Part of a small language model's weights: tied embeddings, 909M tokens.
MLP neurons of a small language model. Each row is named by its layer, matrix (gate and up: input weights; down: output weights) and neuron, and shows model dimensions 0-95. Each number is 50 + 12 x the weight over its row's rms, rounded and kept within 0 to 99. A neuron's up and down rows have the sign that makes its largest values positive.
Before each neuron's rows, "fires after" lists the tokens most often just before its 100 highest values on Wikipedia text that the model never trained on.

fires after: " |", ";", " (", "–", ","
L11.gate367:51 43 43 53 56 49 39 51 77 42 43 41 78 51 42 58 53 52 53 37 40 38 72 52 49 59 56 53 54 34 36 44 51 57 54 58 44 63 30 40 52 62 78 61 61 49 49 42 55 66 40 54 54 31 42 63 49 34 47 57 46 29 64 29 56 63 42 66 56 43 42 55 39 55 55 63 45 61 47 55 53 45 41 45 62 72 60 50 64 61 51 84 61 52 62 50
L11.up367:49 53 64 31 73 29 58 39 65 63 50 66 67 51 54 62 64 58 57 45 25 42 70 53 25 50 36 60 42 51 51 53 59 42 23 53 47 65 43 39 41 60 60 36 45 29 49 36 63 70 43 62 64 54 42 58 78 54 48 49 42 33 44 37 34 37 39 63 38 54 56 43 47 65 49 33 37 59 54 72 63 60 51 37 61 63 67 35 56 40 54 57 71 55 41 41
L11.down367:29 57 56 47 60 35 47 66 58 48 57 33 64 49 67 53 46 78 70 56 62 24 55 48 52 62 41 37 33 23 50 53 65 56 34 70 46 57 46 66 61 50 28 52 57 35 49 44 69 63 56 44 52 58 44 62 46 45 36 47 62 28 81 67 32 65 41 41 64 59 58 55 33 32 42 66 50 38 36 63 42 57 57 48 73 46 45 37 49 60 26 52 33 56 69 43

fires after: " H", " S", " University", " of", "ant", " h"
L7.gate344:56 51 34 49 65 64 30 73 39 60 48 43 24 49 47 54 58 60 33 57 56 55 45 61 44 37 39 59 35 66 59 64 47 32 35 34 34 57 52 64 32 50 72 55 51 46 39 41 43 54 49 24 49 48 51 33 54 58 27 46 44 52 45 56 50 53 50 45 57 58 54 57 34 47 56 42 60 57 70 45 60 37 29 41 45 41 49 46 36 39 79 43 64 57 60 52
L7.up344:46 48 48 60 71 43 52 41 56 35 31 40 73 48 40 33 41 47 67 54 42 31 58 49 45 39 57 53 44 49 62 57 69 42 37 36 55 50 15 34 58 36 67 47 43 34 56 51 55 64 33 61 47 60 37 65 40 39 67 37 51 40 48 34 68 46 54 43 51 34 78 56 58 42 45 45 39 35 32 37 67 43 79 62 62 60 61 54 87 61 33 51 50 57 50 51
L7.down344:68 50 51 50 68 71 48 52 22 35 46 44 46 63 55 60 76 74 43 60 42 48 44 43 65 44 38 66 67 51 56 37 52 46 46 72 48 39 63 50 61 36 48 55 59 59 42 38 52 59 73 54 63 53 58 39 60 57 41 55 29 68 48 54 45 53 52 48 61 57 49 37 66 69 63 64 63 57 46 55 64 59 46 64 56 52 50 41 49 67 64 45 46 56 52 69

fires after: " |", ";", " t", " T", " s", "v"
L8.gate581:28 28 45 55 50 44 33 59 33 52 37 58 60 54 47 32 48 46 67 38 28 40 50 49 60 47 44 48 40 40 43 50 53 49 48 55 50 61 45 53 30 49 33 60 45 37 24 47 33 62 49 84 50 48 40 39 64 38 37 73 70 50 34 23 57 35 54 60 64 49 42 61 51 23 46 76 52 75 52 68 52 54 59 47 46 67 62 66 64 44 59 46 45 31 51 52
L8.up581:33 52 46 56 29 64 35 33 56 49 64 41 38 42 45 47 52 51 45 44 40 18 43 48 22 54 62 42 40 44 49 54 46 43 45 56 37 45 52 25 59 58 55 66 60 54 41 41 63 54 49 47 51 56 81 61 53 29 45 53 71 52 44 53 51 80 67 64 51 46 22 52 36 57 49 78 68 47 53 45 58 44 36 37 37 33 65 62 49 45 52 41 61 52 29 62
L8.down581:23 42 33 24 66 64 61 51 50 47 69 44 60 47 65 34 52 49 75 27 45 48 60 49 49 20 50 46 29 42 36 31 55 51 58 59 42 13 39 46 54 42 29 56 44 52 42 26 50 19 43 37 49 34 51 40 53 54 32 67 58 60 45 63 65 41 48 54 51 60 58 62 59 30 51 88 60 50 63 42 50 66 51 56 53 44 62 67 71 44 57 50 55 33 55 48

fires after: " (", "e", "ist", " |", "–"
L3.gate322:30 44 61 65 40 52 27 53 53 48 67 46 62 73 46 56 40 53 54 57 48 62 34 44 55 33 44 68 27 54 66 16 38 61 43 56 55 40 52 39 39 54 53 48 26 51 46 39 32 46 62 44 57 25 59 42 60 29 36 59 58 52 47 37 34 48 61 73 48 57 46 57 21 48 69 49 72 69 48 65 47 56 61 63 55 44 45 61 49 56 32 70 39 55 54 56
L3.up322:25 64 43 54 56 37 41 18 51 46 46 56 34 41 55 47 43 60 57 59 49 83 58 31 41 53 53 55 37 46 44 59 37 41 43 54 58 43 68 59 51 28 56 51 49 50 47 69 54 47 68 56 44 57 55 60 51 35 54 52 72 54 47 30 53 85 38 57 39 45 66 57 43 47 49 59 42 54 30 72 48 50 38 48 38 62 45 74 45 58 34 65 60 44 61 54
L3.down322:63 63 48 43 67 47 49 65 50 56 38 48 75 68 54 50 43 51 44 58 72 31 51 46 41 31 37 28 61 64 60 75 53 49 36 68 50 52 34 34 74 54 66 43 53 58 61 54 41 39 48 57 54 39 81 46 74 68 29 41 65 49 40 47 45 35 56 43 39 42 86 49 52 56 46 42 45 35 50 42 83 45 44 74 73 48 30 46 42 66 44 47 41 36 39 60

fires after: " m", " im", "y", " t", " M", "m"
L3.gate58:26 42 57 61 68 52 46 50 58 52 64 45 47 54 54 63 68 26 38 43 58 57 72 39 80 49 49 51 82 44 37 24 52 42 64 45 56 47 47 45 63 43 58 44 43 67 51 66 72 34 36 49 56 80 46 55 39 43 40 39 28 65 75 50 46 46 56 52 28 57 44 36 26 50 31 55 46 49 48 17 35 53 42 58 46 62 53 48 27 65 56 59 57 33 53 43
L3.up58:33 48 57 59 72 40 52 54 52 35 69 56 45 48 69 80 49 41 54 38 61 47 83 50 74 43 34 72 48 61 42 33 48 41 50 52 48 57 50 49 48 47 66 49 34 75 62 56 62 49 34 30 62 46 53 39 53 49 35 62 53 49 61 61 59 23 54 53 42 42 52 54 57 59 40 51 46 55 28 21 53 53 40 55 43 42 51 33 47 73 41 56 69 52 48 26
L3.down58:54 59 40 65 58 59 55 44 34 56 34 52 50 58 35 44 62 50 46 25 31 52 33 41 40 67 79 61 37 49 46 13 31 55 37 43 58 38 55 65 57 43 44 61 51 51 45 49 34 47 43 61 46 46 42 44 37 71 43 63 51 56 51 37 53 51 50 46 31 28 57 63 52 49 56 60 55 26 29 71 50 54 50 40 81 47 51 68 63 48 50 64 60 28 47 19

fires after: " |", " ", ";", ","
L3.gate132:49 64 59 51 58 42 48 79 38 58 49 28 55 41 29 51 37 49 55 32 32 35 68 50 52 65 36 43 36 60 60 41 44 37 35 43 42 38 50 44 34 43 55 42 69 55 33 43 49 59 51 53 58 37 51 46 71 38 52 77 46 46 61 09 46 66 31 67 48 66 44 48 49 42 53 56 66 51 64 48 58 47 54 75 48 57 46 57 72 41 45 52 47 47 46 18
L3.up132:60 47 49 64 59 32 60 46 44 41 50 48 55 51 45 54 50 48 51 58 39 59 60 73 46 43 45 42 51 50 51 58 45 62 18 47 29 50 41 59 59 50 36 47 47 47 59 44 69 52 40 39 59 46 48 74 28 40 61 67 50 47 54 43 66 67 48 57 40 63 64 54 55 54 77 36 57 66 54 47 77 55 53 54 64 47 49 51 67 51 52 44 75 64 45 50
L3.down132:44 54 53 59 68 50 71 32 58 47 40 62 36 36 36 46 43 55 58 39 52 45 54 32 30 71 51 42 55 73 48 32 50 48 55 56 69 34 47 50 61 36 57 45 57 40 42 21 51 53 56 26 71 31 62 40 54 49 47 72 54 40 63 26 53 57 38 43 47 51 56 44 40 72 46 61 49 27 50 41 62 71 48 43 57 35 58 57 74 45 43 48 54 47 63 36

fires after: " |", " (", ";"
L9.gate337:55 60 34 35 71 55 44 41 36 62 66 44 54 55 57 36 40 52 37 49 42 49 53 46 52 39 49 56 46 52 44 57 53 57 55 52 63 82 32 47 56 50 56 71 57 49 37 61 33 51 45 54 66 32 45 53 61 33 51 69 47 41 39 38 42 63 25 52 77 62 61 52 58 70 45 45 68 49 53 31 57 37 45 35 57 41 48 41 54 41 57 54 62 44 49 44
L9.up337:47 72 60 54 59 54 52 48 52 57 53 57 53 40 45 54 45 56 51 61 14 47 43 61 25 47 58 52 52 68 41 62 42 48 42 73 18 38 44 58 50 37 37 36 44 58 50 42 48 66 30 38 55 52 55 59 52 59 41 52 60 53 47 30 55 69 29 29 32 45 54 34 39 28 55 31 40 55 56 53 54 51 63 42 54 39 59 39 32 45 63 50 74 64 30 53
L9.down337:46 57 71 63 75 43 40 47 33 70 65 42 53 45 66 32 46 41 37 50 53 46 63 41 44 29 38 38 43 55 39 62 31 72 33 50 71 39 55 59 48 33 62 60 76 56 50 46 47 36 44 57 45 31 76 54 70 60 50 59 64 39 59 60 54 50 37 61 60 41 55 62 41 43 45 44 51 56 47 60 38 54 52 38 49 65 59 45 42 27 25 51 80 68 37 36

fires after: "\n"
L7.gate633:64 75 48 74 48 43 35 53 44 64 44 58 58 60 51 27 48 66 81 49 40 48 52 61 50 68 38 36 54 40 41 76 52 45 69 56 61 42 48 24 41 49 56 27 47 48 40 23 57 70 64 53 50 46 38 56 40 49 64 51 54 38 40 42 50 45 21 76 65 44 48 52 33 73 16 44 44 40 62 38 66 55 41 34 38 55 71 65 39 57 55 49 56 45 53 54
L7.up633:62 67 51 44 56 48 28 55 45 26 36 57 52 80 72 51 46 51 43 64 50 38 41 36 46 43 81 41 62 54 36 35 70 67 33 63 41 25 68 37 34 51 66 43 33 77 48 22 30 56 50 49 18 38 71 54 65 52 40 53 62 50 65 44 54 70 62 48 49 52 52 52 48 52 60 46 49 47 48 52 61 39 34 49 56 53 65 59 45 58 58 31 39 48 51 52
L7.down633:45 56 41 60 52 43 59 33 53 43 47 58 49 58 40 49 64 43 75 51 67 50 67 58 32 54 41 67 58 52 34 49 46 52 54 51 52 52 60 42 34 42 30 65 44 39 36 39 37 39 67 52 59 38 67 34 59 73 69 55 55 69 58 62 29 69 39 49 50 36 40 46 68 40 44 54 43 53 36 44 43 37 60 49 44 60 63 52 56 41 66 58 67 20 64 55

fires after: " |", "|", " \"", ",", " and"
L11.gate866:40 68 39 33 46 26 45 61 51 52 69 38 51 53 65 78 56 68 74 51 39 26 50 57 38 59 45 59 43 49 34 33 55 66 61 47 35 35 33 30 56 36 46 47 70 57 53 45 55 36 56 53 41 50 57 28 58 72 48 50 59 65 47 48 48 59 38 41 53 32 43 52 52 66 41 63 55 32 26 30 33 56 55 39 54 41 58 54 38 78 38 40 40 52 45 48
L11.up866:45 62 64 62 39 21 49 69 56 57 43 30 34 43 48 69 75 69 53 73 39 41 52 59 61 55 32 32 56 50 64 67 43 36 57 56 57 51 62 72 61 49 68 39 56 42 31 72 53 49 52 44 42 41 55 54 45 69 29 44 83 77 70 53 57 50 66 66 53 48 43 42 44 35 51 35 39 47 54 66 44 67 52 56 50 39 39 33 48 44 62 36 49 64 38 34
L11.down866:48 69 60 56 55 49 49 44 71 30 42 41 55 43 35 37 25 49 57 60 47 52 43 51 56 27 52 55 28 35 41 36 52 57 42 32 37 52 50 41 38 44 54 40 55 51 35 40 49 72 46 43 59 42 51 39 54 43 46 46 44 35 62 45 34 38 62 34 50 59 61 59 48 51 30 32 51 51 45 69 53 25 44 24 61 58 65 47 61 42 43 61 61 51 48 54

fires after: "en", "on", "er", "ur", "ro", "\n"
L2.gate580:40 71 49 52 39 57 52 41 61 71 42 58 61 57 39 26 47 56 42 58 59 37 46 48 40 64 55 68 43 58 43 66 53 62 53 31 63 31 48 66 56 53 36 68 47 54 42 45 46 55 39 46 45 65 63 61 45 57 37 27 41 59 33 54 54 64 47 58 52 64 46 46 79 42 49 29 67 50 48 71 53 37 64 28 69 39 61 56 60 59 39 58 55 40 57 47
L2.up580:13 58 39 55 48 48 34 45 66 64 41 59 58 60 52 48 23 59 46 54 52 24 62 36 35 11 09 34 38 58 57 52 57 54 46 63 31 36 46 46 52 48 37 38 51 57 57 27 51 56 65 47 55 55 55 68 58 38 39 50 48 73 60 49 58 45 37 61 39 43 37 66 61 47 48 69 54 67 40 65 56 23 51 40 54 57 57 50 55 25 64 58 59 49 46 48
L2.down580:60 65 80 37 49 64 57 59 64 44 39 54 35 58 57 63 51 72 47 22 54 48 52 55 42 78 80 78 68 25 39 44 32 40 51 47 38 52 72 41 66 54 43 54 37 41 52 62 51 44 63 54 40 45 51 43 53 61 47 36 52 48 48 33 31 46 43 31 58 50 49 50 42 56 40 45 54 47 54 39 44 42 38 47 51 48 57 55 33 45 53 40 41 54 30 28

fires after: " m", " M", " A", " H", "o", "h"
L3.gate860:42 53 50 42 52 41 35 49 41 66 48 57 62 42 38 55 44 52 59 53 61 47 61 59 63 51 55 59 67 41 44 55 43 52 52 73 55 67 59 49 42 45 48 43 57 52 39 51 40 56 55 61 64 61 18 63 60 49 59 59 39 52 70 39 58 50 34 45 44 29 30 56 23 22 68 40 47 39 54 57 47 54 66 52 55 44 64 42 69 53 35 60 58 41 52 68
L3.up860:40 66 36 52 44 49 56 46 52 59 58 51 64 51 45 59 42 64 39 56 56 62 43 52 45 48 42 51 37 44 67 33 72 52 42 63 47 70 74 58 66 35 53 50 44 62 50 23 54 52 44 29 47 40 60 46 41 49 46 33 62 64 58 52 34 56 65 46 44 54 54 44 15 52 66 46 38 33 52 50 72 55 59 62 51 67 47 41 53 55 57 34 61 51 51 41
L3.down860:41 56 62 26 51 53 51 59 66 76 54 68 46 36 68 57 51 49 25 27 48 40 33 51 47 41 63 44 35 44 35 57 55 53 63 32 44 41 57 47 33 58 30 47 62 62 44 63 42 47 51 61 55 52 67 54 39 64 48 46 75 48 46 34 28 43 64 43 61 52 53 62 39 47 53 69 67 38 50 63 62 57 50 56 47 54 57 56 69 35 32 54 42 62 44 60

fires after: " M", " B", " Ch", " D", "al"
L7.gate803:26 44 43 72 44 47 56 37 45 45 34 58 60 59 56 56 26 41 37 38 48 65 44 55 50 68 40 51 57 66 48 60 39 35 33 46 42 50 53 26 54 62 51 50 70 46 59 57 58 54 37 51 65 45 49 71 59 49 59 55 77 40 59 47 21 56 32 50 65 23 59 61 57 44 51 51 74 55 63 63 46 38 65 61 59 46 39 25 49 46 44 48 15 37 39 51
L7.up803:49 39 69 48 49 60 37 37 44 53 40 67 51 50 44 40 45 54 30 57 65 46 52 39 54 54 52 53 43 57 56 52 21 44 47 30 64 55 71 47 60 61 57 44 59 58 55 49 43 57 41 42 59 40 54 60 40 35 63 48 48 70 55 49 66 44 56 39 53 45 49 46 51 61 46 66 52 68 55 49 69 62 46 73 42 61 28 54 58 61 54 53 42 58 48 60
L7.down803:45 43 58 35 56 55 49 31 61 60 63 30 35 33 58 22 30 57 44 46 74 63 37 48 39 54 23 53 51 57 28 30 59 45 57 79 48 23 41 43 38 41 29 44 47 54 61 48 47 45 55 73 43 49 40 65 47 39 64 27 32 64 52 42 47 42 64 51 70 47 65 39 45 60 41 42 44 64 75 34 49 53 34 22 34 65 40 42 44 27 48 36 44 47 67 48

fires after: "\n", " (", " \"", " C", "c"
L8.gate854:25 52 65 78 33 61 57 53 45 46 59 50 67 53 40 19 38 53 47 60 64 32 60 56 62 49 29 34 38 57 55 54 60 69 46 37 60 38 45 38 38 53 46 59 73 67 50 58 64 47 41 44 51 45 54 45 64 79 33 44 44 30 30 39 41 54 26 47 41 54 51 35 10 61 72 67 43 26 46 50 37 52 42 54 62 56 45 60 56 75 39 45 36 41 52 47
L8.up854:50 51 69 48 31 64 49 59 44 61 37 53 58 45 35 29 58 48 61 47 33 25 51 69 33 35 50 70 49 48 54 57 51 45 49 55 58 26 59 28 43 63 48 61 52 53 59 45 76 41 42 57 61 27 52 59 71 50 47 42 40 35 48 57 32 59 37 58 54 50 66 45 40 59 47 53 39 42 63 35 59 28 43 42 35 52 64 47 41 64 55 54 40 57 54 46
L8.down854:34 54 45 43 45 53 71 56 61 60 57 29 50 52 65 55 62 56 34 49 41 54 50 53 46 33 47 59 48 56 52 60 47 62 39 45 54 50 48 54 63 63 58 56 60 39 39 70 43 45 49 48 23 53 41 50 43 57 36 10 56 33 52 44 37 59 43 39 43 29 44 42 59 52 51 65 52 22 47 83 61 28 32 58 61 46 56 48 78 55 29 66 63 59 19 42

fires after: "\n", "|---|---|---|---", " E", " En", " e"
L3.gate267:19 42 47 28 51 43 46 49 18 61 38 65 43 24 42 45 42 55 45 38 60 57 45 43 39 43 75 51 62 49 59 43 51 56 46 68 64 65 47 31 31 52 57 68 46 40 44 33 29 63 64 38 25 72 44 36 40 52 54 58 59 54 45 50 61 22 43 44 45 56 36 62 44 49 32 45 47 37 41 50 58 28 39 55 19 63 49 57 38 52 41 41 41 53 57 42
L3.up267:38 56 52 28 39 39 43 42 65 37 54 58 47 38 61 39 55 45 47 54 42 35 58 36 44 62 70 47 59 42 50 28 60 57 59 47 34 33 65 66 66 47 61 31 44 50 48 60 50 47 50 43 45 59 41 62 31 52 75 32 55 39 63 53 48 70 39 78 74 51 61 47 58 52 48 50 58 54 49 47 31 62 63 57 45 44 30 61 40 54 18 69 63 60 64 44
L3.down267:59 43 72 40 30 43 44 46 55 38 64 49 56 45 73 40 50 51 51 59 38 55 51 38 27 51 76 55 67 38 69 31 38 38 37 56 52 35 51 41 37 46 34 47 42 42 46 47 53 43 35 70 58 50 32 60 54 38 55 54 60 56 52 48 45 47 54 54 72 55 48 35 39 54 32 69 58 57 50 59 35 54 51 46 35 46 39 45 47 54 32 53 58 60 54 30

fires after: "\n"
L3.gate843:53 52 35 57 47 55 36 62 44 70 43 66 60 30 59 52 53 71 59 60 37 39 44 39 49 47 66 46 48 57 39 64 44 41 29 56 60 43 60 42 37 66 42 46 61 61 46 68 33 46 37 40 52 53 60 44 45 57 65 40 50 56 46 49 31 70 40 52 60 46 37 46 24 56 41 52 43 42 48 61 38 52 46 50 56 63 60 59 60 60 27 48 45 39 45 42
L3.up843:47 54 56 31 67 43 39 55 38 31 42 36 68 51 52 52 37 47 21 64 29 32 68 47 51 64 56 47 55 46 72 44 62 45 58 52 39 51 52 30 56 36 48 44 38 39 53 38 53 68 62 47 48 40 44 73 36 43 49 47 47 77 46 37 40 49 43 68 52 40 51 49 45 33 52 60 70 37 34 57 50 50 53 62 57 42 49 65 49 42 29 56 33 44 54 35
L3.down843:54 56 52 50 53 42 57 49 49 48 31 44 44 56 51 58 55 53 57 50 41 28 55 58 54 46 65 59 64 66 50 52 49 40 17 61 49 64 67 67 32 43 36 28 64 42 39 67 13 57 54 45 39 42 56 47 66 66 67 47 55 56 54 56 38 80 32 62 50 25 28 34 36 48 55 55 56 43 58 42 29 40 37 37 60 52 54 63 69 51 47 59 52 65 35 17

fires after: " m", " M", " s", " S"
L9.gate59:60 56 47 31 44 59 52 69 57 74 31 59 47 59 40 44 23 36 33 39 43 60 42 61 42 36 46 51 57 53 42 55 42 52 41 63 35 56 46 41 59 68 44 50 49 60 65 35 71 69 57 63 42 51 42 36 49 53 40 49 38 59 53 50 41 40 68 61 57 46 56 36 58 52 51 39 67 39 43 37 22 99 40 49 42 55 62 47 62 52 54 54 59 41 43 61
L9.up59:40 58 51 45 44 57 72 57 53 40 65 47 26 52 50 45 16 62 56 48 50 55 40 57 46 33 54 49 53 46 35 32 63 51 58 56 49 61 42 51 60 58 46 61 28 46 70 53 50 53 64 53 77 45 59 40 49 54 50 41 55 63 27 46 53 60 46 70 48 61 55 47 48 41 68 61 38 34 46 64 75 52 60 43 34 68 51 41 47 33 44 54 67 32 47 40
L9.down59:56 53 45 61 55 37 51 56 44 35 29 38 54 77 56 51 47 36 47 30 34 40 41 35 59 50 71 26 55 33 29 41 64 57 30 44 50 50 47 52 31 36 39 66 40 68 34 45 61 56 36 43 52 63 65 43 25 46 45 50 41 53 55 62 59 41 35 51 70 59 45 57 41 55 34 50 54 53 40 57 72 48 66 46 68 33 39 51 57 36 49 23 72 48 42 36

fires after: " in", " |", " (", " In", "In", "rom"
L5.gate62:43 72 43 48 45 38 27 60 52 49 38 59 37 51 54 57 35 54 52 43 45 42 40 51 45 50 30 51 58 45 52 32 34 52 40 46 41 49 49 42 61 32 71 47 23 58 47 42 47 73 71 41 69 33 49 43 50 32 30 42 42 42 31 45 43 64 53 61 48 34 66 44 39 43 59 35 54 64 52 54 40 58 72 36 38 50 65 43 61 22 39 55 14 40 56 57
L5.up62:37 60 48 35 59 54 52 81 36 54 39 40 40 56 67 35 38 58 34 73 40 79 62 66 70 48 44 27 57 53 42 44 59 45 38 31 55 71 56 46 61 31 40 39 49 64 47 48 63 48 31 55 60 60 68 54 37 62 47 69 69 49 42 42 78 47 50 27 63 58 39 52 47 25 59 61 26 55 44 43 48 55 54 39 73 52 43 36 47 47 60 49 49 45 76 48
L5.down62:58 38 40 68 31 40 41 54 52 39 52 56 36 61 58 41 38 39 45 47 61 00 24 28 41 25 40 51 64 32 69 56 21 63 39 58 36 58 48 32 56 47 54 64 66 49 59 51 41 70 61 58 60 44 63 50 67 59 61 43 45 57 51 67 46 54 44 55 54 40 75 55 38 59 28 55 39 52 43 30 54 51 58 42 47 43 48 43 68 51 54 42 30 54 49 57

fires after: " m", " M", " W", " w"
L5.gate315:59 53 58 36 56 45 61 46 50 44 73 50 53 62 50 42 60 36 68 47 54 56 44 31 62 42 49 66 38 52 37 45 48 45 45 45 72 30 53 46 43 59 58 78 57 26 43 62 73 38 27 28 42 39 44 53 56 64 56 54 58 48 57 41 47 50 66 67 48 51 31 40 63 32 70 34 52 23 29 22 41 70 46 41 47 60 59 30 46 53 38 74 63 48 58 46
L5.up315:38 51 39 36 33 51 62 37 63 62 62 34 54 45 58 64 56 52 44 64 48 58 42 54 47 50 59 47 53 42 53 44 42 35 36 77 42 50 50 64 55 54 59 53 62 58 51 31 34 49 58 59 54 41 45 57 44 44 52 67 75 79 65 74 58 35 50 52 54 61 49 46 54 55 64 47 34 27 34 39 67 23 43 58 49 61 52 35 39 35 58 66 68 57 48 48
L5.down315:55 58 74 53 48 56 60 58 37 52 46 32 54 53 39 43 73 38 33 15 47 45 62 23 71 61 63 51 52 47 45 49 54 71 53 33 35 49 28 59 51 32 60 43 40 49 40 55 58 61 48 42 49 40 50 44 44 78 51 46 46 39 42 55 44 37 55 52 51 51 34 67 65 72 54 46 44 22 46 47 54 52 32 57 47 35 40 58 74 33 61 55 56 44 50 54

fires after: "oun", " C", " Le", "F", "u", " N"
L6.gate429:37 54 44 34 51 55 70 29 65 49 68 63 41 60 68 39 57 68 49 35 34 53 50 49 48 38 51 66 56 43 55 66 50 52 43 55 44 45 56 54 61 47 86 44 52 61 37 54 45 36 37 64 56 20 38 29 60 51 62 40 29 44 66 73 53 47 60 56 47 58 62 51 50 71 43 49 63 69 42 42 73 55 58 47 34 49 48 56 47 53 61 50 52 46 58 51
L6.up429:48 47 45 50 62 43 46 40 57 55 53 55 61 45 37 53 32 54 41 36 58 50 54 55 75 47 58 83 56 60 54 81 53 46 51 39 54 46 35 67 45 64 44 44 53 61 67 63 67 56 51 37 49 38 56 35 29 52 66 61 38 60 58 85 67 59 57 61 43 66 49 41 45 62 67 29 60 49 57 49 36 21 42 40 30 34 60 56 53 57 32 38 61 56 87 54
L6.down429:58 37 65 73 53 60 61 44 42 27 43 52 48 45 41 71 56 47 45 43 46 57 43 65 51 70 49 54 67 53 60 72 43 41 52 43 47 62 47 61 50 44 73 76 59 66 43 29 69 37 39 56 60 32 43 35 49 50 59 44 37 51 54 50 59 48 46 43 47 36 54 57 36 64 40 52 36 60 39 42 58 46 73 64 50 62 32 42 67 18 36 51 28 51 41 48

fires after: " M", " G", " p", " B", " P", " g"
L3.gate879:59 62 59 53 51 54 66 44 60 60 47 44 66 50 43 61 46 40 36 61 66 53 53 27 53 45 52 56 55 33 43 70 21 58 52 56 52 62 77 62 57 73 52 54 56 59 47 56 47 39 65 33 59 28 30 50 38 63 41 42 42 44 48 61 56 57 50 52 52 30 37 52 41 47 51 49 54 34 49 40 35 50 45 64 51 78 49 42 70 47 83 56 50 51 57 61
L3.up879:33 29 44 19 47 48 33 52 49 47 67 48 45 43 52 53 46 37 51 27 46 44 38 53 55 44 58 30 47 46 57 65 40 54 55 44 61 51 51 58 61 50 56 56 56 58 62 70 43 63 59 23 33 38 68 59 44 73 55 43 53 50 63 48 42 42 49 47 49 46 62 54 53 42 43 50 48 37 61 39 60 67 33 61 65 72 49 61 44 61 65 58 49 63 59 39
L3.down879:54 63 46 28 70 40 64 34 56 66 65 70 52 52 46 47 61 50 35 54 52 91 38 72 35 54 30 58 54 38 18 25 79 52 24 69 38 50 52 59 48 59 67 50 56 61 50 68 54 50 63 48 66 55 28 35 54 67 66 44 37 52 68 41 35 50 57 42 44 45 58 40 55 51 40 26 34 53 48 35 60 57 36 33 49 64 21 49 65 46 53 59 35 46 39 43

fires after: " |", ";", ":", "|", "N", " ("
L3.gate568:46 41 72 36 62 58 51 30 64 53 49 37 47 46 61 58 42 54 48 62 58 34 46 47 46 56 54 48 30 33 42 55 71 52 39 55 38 39 20 50 46 51 48 49 82 43 69 67 67 45 57 31 35 46 75 50 48 47 46 58 55 52 47 48 71 46 63 46 57 45 71 48 42 68 51 50 56 38 38 38 45 54 49 39 64 34 51 51 55 57 62 62 44 43 47 32
L3.up568:36 53 51 64 40 66 60 55 65 42 54 50 58 68 46 57 56 61 50 34 53 51 51 53 58 45 48 41 34 38 47 59 56 49 48 28 44 71 35 66 54 35 63 37 71 34 27 53 58 60 35 41 48 39 64 53 55 82 40 70 69 57 34 54 72 62 45 72 60 50 36 64 39 49 39 34 49 50 46 38 54 57 55 59 74 60 56 55 54 63 63 54 41 55 54 46
L3.down568:29 57 60 40 49 56 34 32 37 52 53 43 70 59 40 41 46 79 48 49 42 41 47 52 35 49 36 52 47 33 39 40 46 50 46 72 43 58 32 73 57 54 63 57 70 47 45 67 40 53 46 45 41 44 42 54 33 37 44 44 69 28 43 72 39 72 44 56 61 53 46 36 53 78 73 44 55 45 50 42 25 52 61 60 60 51 29 38 45 51 39 59 57 47 66 49

fires after: "\n", " |", "|", " Ar", "ate"
L5.gate879:72 46 54 47 52 31 33 75 47 34 48 72 56 40 46 38 37 61 54 55 35 45 66 53 45 57 31 41 71 59 48 45 72 46 28 59 60 31 44 59 19 41 59 39 49 50 55 54 55 49 52 40 42 33 52 49 11 62 33 59 51 39 76 60 45 50 45 62 58 63 37 49 26 43 41 45 64 53 52 45 35 35 67 56 72 46 47 54 53 39 36 85 50 33 63 27
L5.up879:50 49 71 37 47 42 43 54 64 40 74 53 20 50 43 51 46 57 39 49 59 55 59 52 54 48 65 43 51 69 58 47 47 56 42 43 45 50 29 59 32 50 51 41 71 43 49 37 41 59 46 47 64 58 57 62 29 77 43 57 32 60 85 28 48 29 53 69 62 13 48 52 42 40 30 27 47 53 60 36 42 60 48 51 38 47 49 45 51 68 60 40 32 61 48 52
L5.down879:58 55 57 49 53 45 50 84 57 24 36 33 84 26 56 44 44 48 55 29 55 55 53 39 30 60 50 54 72 61 46 53 53 47 53 30 44 38 60 48 28 38 46 25 44 61 56 51 39 67 59 60 48 39 56 33 54 42 45 67 53 33 55 43 51 67 57 77 78 27 29 38 34 56 46 49 68 46 40 67 51 39 65 54 61 50 41 27 70 58 38 58 65 74 29 50